Part of a small language model's weights.
Size: 6 heads of 32, MLP 768 tanh GELU, vocabulary 602, 6.85M parameters.
Training: a variant of Muon for these matrices, 259M tokens, 7908 steps.
MLP neurons of a small language model. Each row is named by its layer, matrix (up: input weights) and neuron, and shows model dimensions 0-191. Each number is 128 + 32 x the weight over its row's rms, rounded and kept within 0 to 255. Numbers have three digits each.
After each neuron's rows, "fires in" lists the words (lower case) most often at its 100 highest values on Wikipedia text that the model never trained on.

L11.up236:213107149072091163118152155127209093129146146098096104139126170112054113171116115133116159129121116069166109077125128157216092149107076142133109117103200103095143106143186164098106127131104152137099135119139163166137189069165121132168097173133043077111099139104155163077075117100152104137061142069162160168174126120115152128110098092084123154124158131109093142098092150066130123092140154059095130105105102146126112062148126139148159137136072144172119114115129134141097110147124161121133096148162140136151123167150104178144148131187172057135172147143152144157083150136094105144
fires in: "during", "due", "under", "de", "before", "allowing"

L7.up47:138098115062134125127000140172094121147151098097092140147140090169114100120172074164092149120062114163125152123074164080147138121125183122125173138100122104162129134162127108132117075136096119183150094122178115156109081226140093109119091124151124133113150150192096163097115105105140102143043148133037156131113126137100104169158122118108162094133124145138148119109132054078080127145141140100174108164147171177096086173184098129187101146141154171129100108109127126190115141113155154118107139119116090133172122167089170135124137114123151097095093136121155134111100111126107091072
fires in: "of", "nationality", "personal", "s", "early"

L2.up376:087124122141145164144156171181153069098131141137117050095148144102118117181128132081084100208198111079137110118146091139132078081117132133195105090132125102145120151087125161167138106130127108138099136057086145102117074193184149141176144122135088172138132111125114115163158088111170123101145113120152108093164101092078120104127094151152146157146148183151130151160105097086215154143142122145130147072146120126123135133104175168139066168125076154129080129144102123103110113190071138116153121116144167047173109123185201160092138097173124078135143159098141161084072114108103143125
fires in: "used", "music", "use", "uses", "musician", "using"

L6.up128:134091119158146137147125146161137120106101148117096138084166158164130100140168119089214177148146092134096128102173119069181110167041132194101141129120133161124208122148130140215083098129103097148105103093095125089114088168130157139125154124122149178107095104081117110133173106176171146159142095098176154189076136114090112143098089103135133108134199090186111134150145126136097211114103141118103151131140105167140133105111162153127119140051135119104109084114079103127170126191159126143148113135090178104117160128125117092073153170158081093110109144115158119146179144061121143049
fires in: "including", "basketball", "include", "top", "included"

L4.up466:130130181127129095133129080158124177114128127137166092116143118110097127132113067107158116179128104098067148174185133128142111103133195170133196165107169184176066147097116121145080173094097082084154107179138091097134091122158091123151093171120178104106124150127108104110157140146137196118087130123110105126165139103124155147166165105116124145171072145127117153111095081051121089139112124117196139130069171129139123110102146148147085184129105165126162137026115066170158132070133141149180136178075132142158103132155083106114120144128157172094178103135100179152148181098104175147
fires in: "government", "did", "out", "two", "child", "overlap"

L3.up460:161100161146174140120135114119121078126126121135096123098131094097136088169116046161102175131099147125129125146099103181141073131135136123116121102143087112160068193097223145101122179127125149191154099117094125115157120068161086152085130156078070140196119081114095064079185116078127104087103106115131114105192121111142142100190176097099096183093081102101130104138143062096162129102188153132134151146108145074140166147124111214123135119125095173141165157163112192105098097109147161126123120137122178123131159113099135138163139148122130100165119142153105068124151130114129071067
fires in: "in", "on"

L2.up52:133173146108187150098137126110124132089078121086144141156088066089155140093091123121135130155146108126138144140231117153127145092132134112129142158076124166132128153093094173166153069078106112107113135093129150186188091114131190134166162183075119080090179099122108101125137112201093128181173169146078138102081036107181061138152105183114193151090093132097123137145122112172091120158142108174125128104096163130095160185114146120160133127111071096136154124138120100150149136116150127140129140183088171084136146134127077139130126135161078137134140135159159091129078171191086104086
fires in: "their", "they", "germany", "many"

L6.up110:154130170078164181149148156093189144129062141172163121097126111155121111146158164133105139180116165107044159121132092148143177093202154163133101085166164140169098121155151163131227071112069135125140122165158122119140131056132090159053121089066133098137133121115095130189093110105103094102147139124103154134142131109143128111127112166121150127107089136090143105135071072074118131103106114082033145133127154096106126087099091118118079138142108135159130144146170159131126077111146117110178088131133169130122123144125161127095160068116104148130109078106065160126109163071075176107
fires in: "used", "use", "using", "like", "uses"

L11.up83:142118100130118102114124133217157119087065128120097107094104093097074089130142131109096135191098094149106161171099145145151094175126125167131171174125167135118127087114111113118149113116159141169065108108103139129074112195097141091144109087117166168149109164150108185089113128091134149088196099066155126149097145128147153118103114135175122179135118126105217170125126177103078079078083131152142129112117206134132120119127116136215113131195102133088157092094117102145124107081133114100060121080178150146138169120139192159155107086106144082122107146109039157142163139096153132119
fires in: "he", "she", "preceded"

L3.up353:190114084106131145126180144181099203099084151140151125125113163108170163142122077104124145098051118159155154141186117108126152128121096076150144183038133137097116118119208159162135116121100159155186120091109103143145108127167107102120131152125123176102124124089111104183181153168121092126107081084171127078096109101087102120121131149122083067148082155062167163152118105134111104131149139099168131166089188121123072144106133121157073134102128183105152131143065116069169070101195135161110104173115119164097096092114124127085094153116088184165123177145151134120143139165159143139
fires in: "as"

L6.up520:105104130096120121120096158126120135169133174119037137153119079125129131131136085055111083172084084107139150129117159143136128134094106114147101127085164106090154138172089138132146096142155146124174134125132128109138152142131066187144167109110121144188134194150122113106077094124160149112139100122148144088142173139137088210070117135191138168128111158180098047139149168110120100149075155102126112074083151137126126117138158168131176135113048075158120184129105174119133111082183159091050052066114075152138162107158132167156156157117145148090115116106099137139197150171153142148
fires in: "that", "some", "many", "different", "various", "each"

L3.up129:157069169162161156130121108130085149088106135137110082115100119133115091198140098150135148130091150130127078063148125079135102145120154113124150082090169096107093155107130155103151165144146149130143172087078125123131125112145147134089153086108086159082091157136094102125200080113163159189157099149199149136172106164083117161101129155142066101130166048207109061149163141144136130111139157134137116155138100116163155148117060167138105067153131127124060175119118136105095100131138149164106119090101180161133098165146100075165128181114113146173187097146091134173151165189132057152
fires in: "on", "son", "san", "sent", "so", "simon"

L9.up481:181121135159168087096132082153125105129062120156172093113151108121129144145125095093144125136135135181151184136167159130133112159141145122127102169143081153149164111064127135125144144222067153055089142097154124136160122127127091121092121121046098113164158160166118139186175163146132173120104101133136105158101125142113109119100117144151147166191096073137108125148176134107191129145187138102126110067142132132114172149182152124222228151148101154144142137103130085110091128142096156083075142183180170143122145176134183101083121156152141110137197140103150167099161158117123152164
fires in: "he"

L4.up410:101125131140083071118123159121155112192107160108076116101153144172129122118091137078187117103127097129106109150154108132191094130117108116105076107115123160149109073126130145138100146138137130019160142127114114136150129130066145082100161132167095119150138103137184114115139134146153106079047147067115132096121113099099199139084189118125192177052104116155160159172077142151150152086132127111109179199197090119110096142144106090106107097151071113102140104121111148107064116170171144174110126169173092117094109110100094100102094130149135132167148165076072189089114146101147107116
fires in: "including", "built", "lost", "include", "included", "set"

L6.up528:142094149132086132137111095127106163127104077076098106098079182118072102122132155179111169129117088151129160152165158145088194153089166146144136083106139118107136175120098211094083145106137107110140182127118108074114128177076145114129114159142121114153112149121082143124088129149143122158087093130127078146134128106141046158133127121185100107115097068135207167139167071134105151178163081098141159105148188110160151093116128093161125154154136136150176186113130141076167140092129125176133097186075120175193121095132188114129102171148144151069070102159130113175197148153157139110
fires in: "two", "government", "preceded", "governor", "grand"

L6.up553:102175021079103061154151181102112134122140137098126193162115162122114115069142110137119104152152141168145135100168166122099000085149065113132133113195148133148069121126103114152107091129154124145134127134127145126076140098136160106072078147125056053148115089144124071154171153088143119145091153108102125090128111172120127140121119128158136100110100103158139123109086134122115121110156125089128077079117116092140106178139107112167060092120104154158189139138116144160134122140163114128070083152111119131167125082113167147064094096120144108076139178125112165120125093157093068129
fires in: "with", "has", "have", "from", "for"

L7.up648:155170072109124068163100111169132125165170104101144170111160201138064131101191131072126169120121100128092188092108149176161115108115073106028174114131109144109122117118114106079093103129078163119133126081110130139168131159168103172104138155112107161121117159094113125187132169190115139157084086146084118105128171108127112094133153149104091142116054125173153139135098086114131163084139085152152098104003092060094064118099137153125157150144160118122154178126105117145143123107104156121133080172136141139133154132111130138115125099133214150074110110102108115098101118163143158119
fires in: "of", "under", "to", "with", "for"

L4.up105:126128047120179150153088099176075105105117135078136151169090139159143092182159093105136202146075090155128089113137074127108126090136137117125181131066145106130147135110079180157084130126139112214208152120165154132148094117084164084093146083155121123144111126196125104134112105130110112198098112142182211079135123156141086116160138101133073094077171080125103073136115162129168130117137102077080171128087117091100095227086137119138103129175141128119184072110124138092087138113117150140138118140109127158135162125085158087139127129137116165097140155140151097134098135148098136126
fires in: "on", "new", "from", "of", "total"

L6.up162:190118089147161130169144150130075169144138103119092098195109127147108048168098054202135117105109099090125124147171133098137134139142140120151092135110114092097119099101102103123152123131138079135082190074139152093114174142102131100123108100092082211148138123150150139141114139094150083143134099066127113132128141131166071103091149139141131107188136035145054118125077151122183156149060155110174132145142149086151101143072130148150121135121121104129026152129061137159118157134132110124085119134143139080157081156128147166087120165120143119134092162087112165123070096148192085107
fires in: "a", "known", "based", "fasano"

L4.up22:115195140161092146069149131128121131178135091161180085128153111169155125163087095120181118143105128089176110077169125148145107124152151152150077120108212138057128167146104128143125115142150158162142121119084166146133113126131126110193154139107115133142112135148143164139114126124096104107116100137170184088146096095193068119112128129144077127130153140078110111114073150161113101100119144136154111172111135118125167139128154118150101152143093135150162146203076162106119158026206054131147036095130116177064116097123125151098134162186128154125085154164094083076130086176132182119
fires in: "an", "some"

L3.up29:117151115145168141091172162155101152122106183135116134172134115136142070114182127198098129180094147073149128116166148135165135136103136093126151138101133152146133120141201131160188116089112148157124117094173105123102081172150072149070082096097127142097074146078131163119139078158128136133094183148105155115057118085078154113170043118181125125164154107125139150164142149116151124151151092125102095094114121127122072162080188146092115170077092032153131089072085133099143079120133125078164122145182127130133095137175118175056157118108143089151103177151148107171105162102124160133
fires in: "made", "under", "de", "more", "use", "make"

L6.up674:121141092099141117118130093118127073142083054065128116153119128180132184128136080145115123120130138159136116137098078098143134168122206125108097131109095132142062149107180100075103151079111129092103114153092130145156196066161078214131165136183117123154106183077129111126108163119101139076116121131141079178157118056051157005132103167133108150160135108177145138149155118098137169118168126138092139113123160098129088157101135176124105138165099083072104128117109115050127125110087098147083076116179112132119098113137189135127119125117144132103143145127097130081113156131139115090
fires in: "in", "within", "north", "spain"

L4.up742:093109142198127075143114099093127132180134092121100097136119184172162110144174087129112096110148110148116143161126163054062098140128113067120140174110075120122119158169107137116040096122097139102143137205158080115074147148104145152148149135170145144109156143148115140124168109136162127117126140146133107173144067096145130119141195118140152145124127138128169141093138177182149122099147113138095183153152057053083110187176130169120108120167139164101088170073106146127107126158066212152176164135114149097137168166132172134149166101130127052095117085133134125107121199162104153103
fires in: "in", "into", "while", "through", "throughout", "since"

L4.up55:131170116151141163123126109179050111140132144100128082122145066102098155111104140099146145155141100147181124165140144145076174136111074077066093159058094137116109146172111108171085099093121117107155154175112106149095136166182105121127137105114112160121124141079124146117116130139118139130099069192108164171139124097102081132171089154153129083077080165166091065108102094138146157185184068114114148107100164086071151164164138210125169162090131116107111097148134110124096146107139129034146148159129127113144158107114156062087154129112083160131090150183144181098187129085101117130
fires in: "more", "et", "its", "election"

L6.up457:153105141158128104174157098122105147128131082147165113062103107146144156142140122123173102100092130092174166116142076131114171125170118114100074108124089113139161071176093128146163095158142125164118077171130120121144129163167169060102060209108117091151067136120089118112085169105088134064187118136098091148136096109151141112159163147109061082131081122140184085101134138077138090117153088159081148121132075116137181136071056152144120192090126145137115114147097069105123087092147096089096084094174189139178161090139144160111112113083115110134148113115127093104127166089097127174
fires in: "made", "june", "march", "on", "available", "august"

L7.up674:115085139163128136141109135160173145091151190113139179080127122199145186066093127085125100113142118121121102118059108169171144149145122156148159122139083124107102141110193163106130110142174120124165160109158123147075186104158051135132108152164118075148103190151130127101158173113130133114094113156114104101180090174055101133128110190183137071137142096100134135156161096103185140122145116124129166144088182176136164167160136137148108103131222112131094106103207139167119146152164100188108073154163119125143148169116165133121109066119157111127147114142081127091060168169145142121
fires in: "of", "the"

L6.up353:106076148102108133148149132129166158135119146202083113135104167118120178189155154165130184133137113176156127157114094174110105080163150144141144155076145113102126109142174148116083109113108151114091125167107146198082120192131146129099080097098110137130116103143149087168141155059129141156079156155093106108123089103157152121163165078139113104142117110091176087122133134120124145088200139071141213135206139122117089140158111159108036148153123145115110164144127166124069114135170120168207079113116186176146154063133143185105085114151125115102128166141108172141088139074174128109
fires in: "be", "also", "first", "as", "to"

L7.up375:168114157134106106115131118161158145067149204088137157141090096116160126125089151144180105171164122131185148078149145105083091120156237120151137109136099137128173172194121167128126104092112136144149143116167157073154085128129092139146093109143093132143107105106088143114116159113095128157128121148109195157149129146162115146144101087107176128117152124118120098088080110126144098146167092155161122103151070213132056141172164119195147142063146093147128197123105119162149118085168123095205073090039099167143148090142128135160140139143165125148124139121101067135167185122096116101
fires in: "their", "they", "number", "than"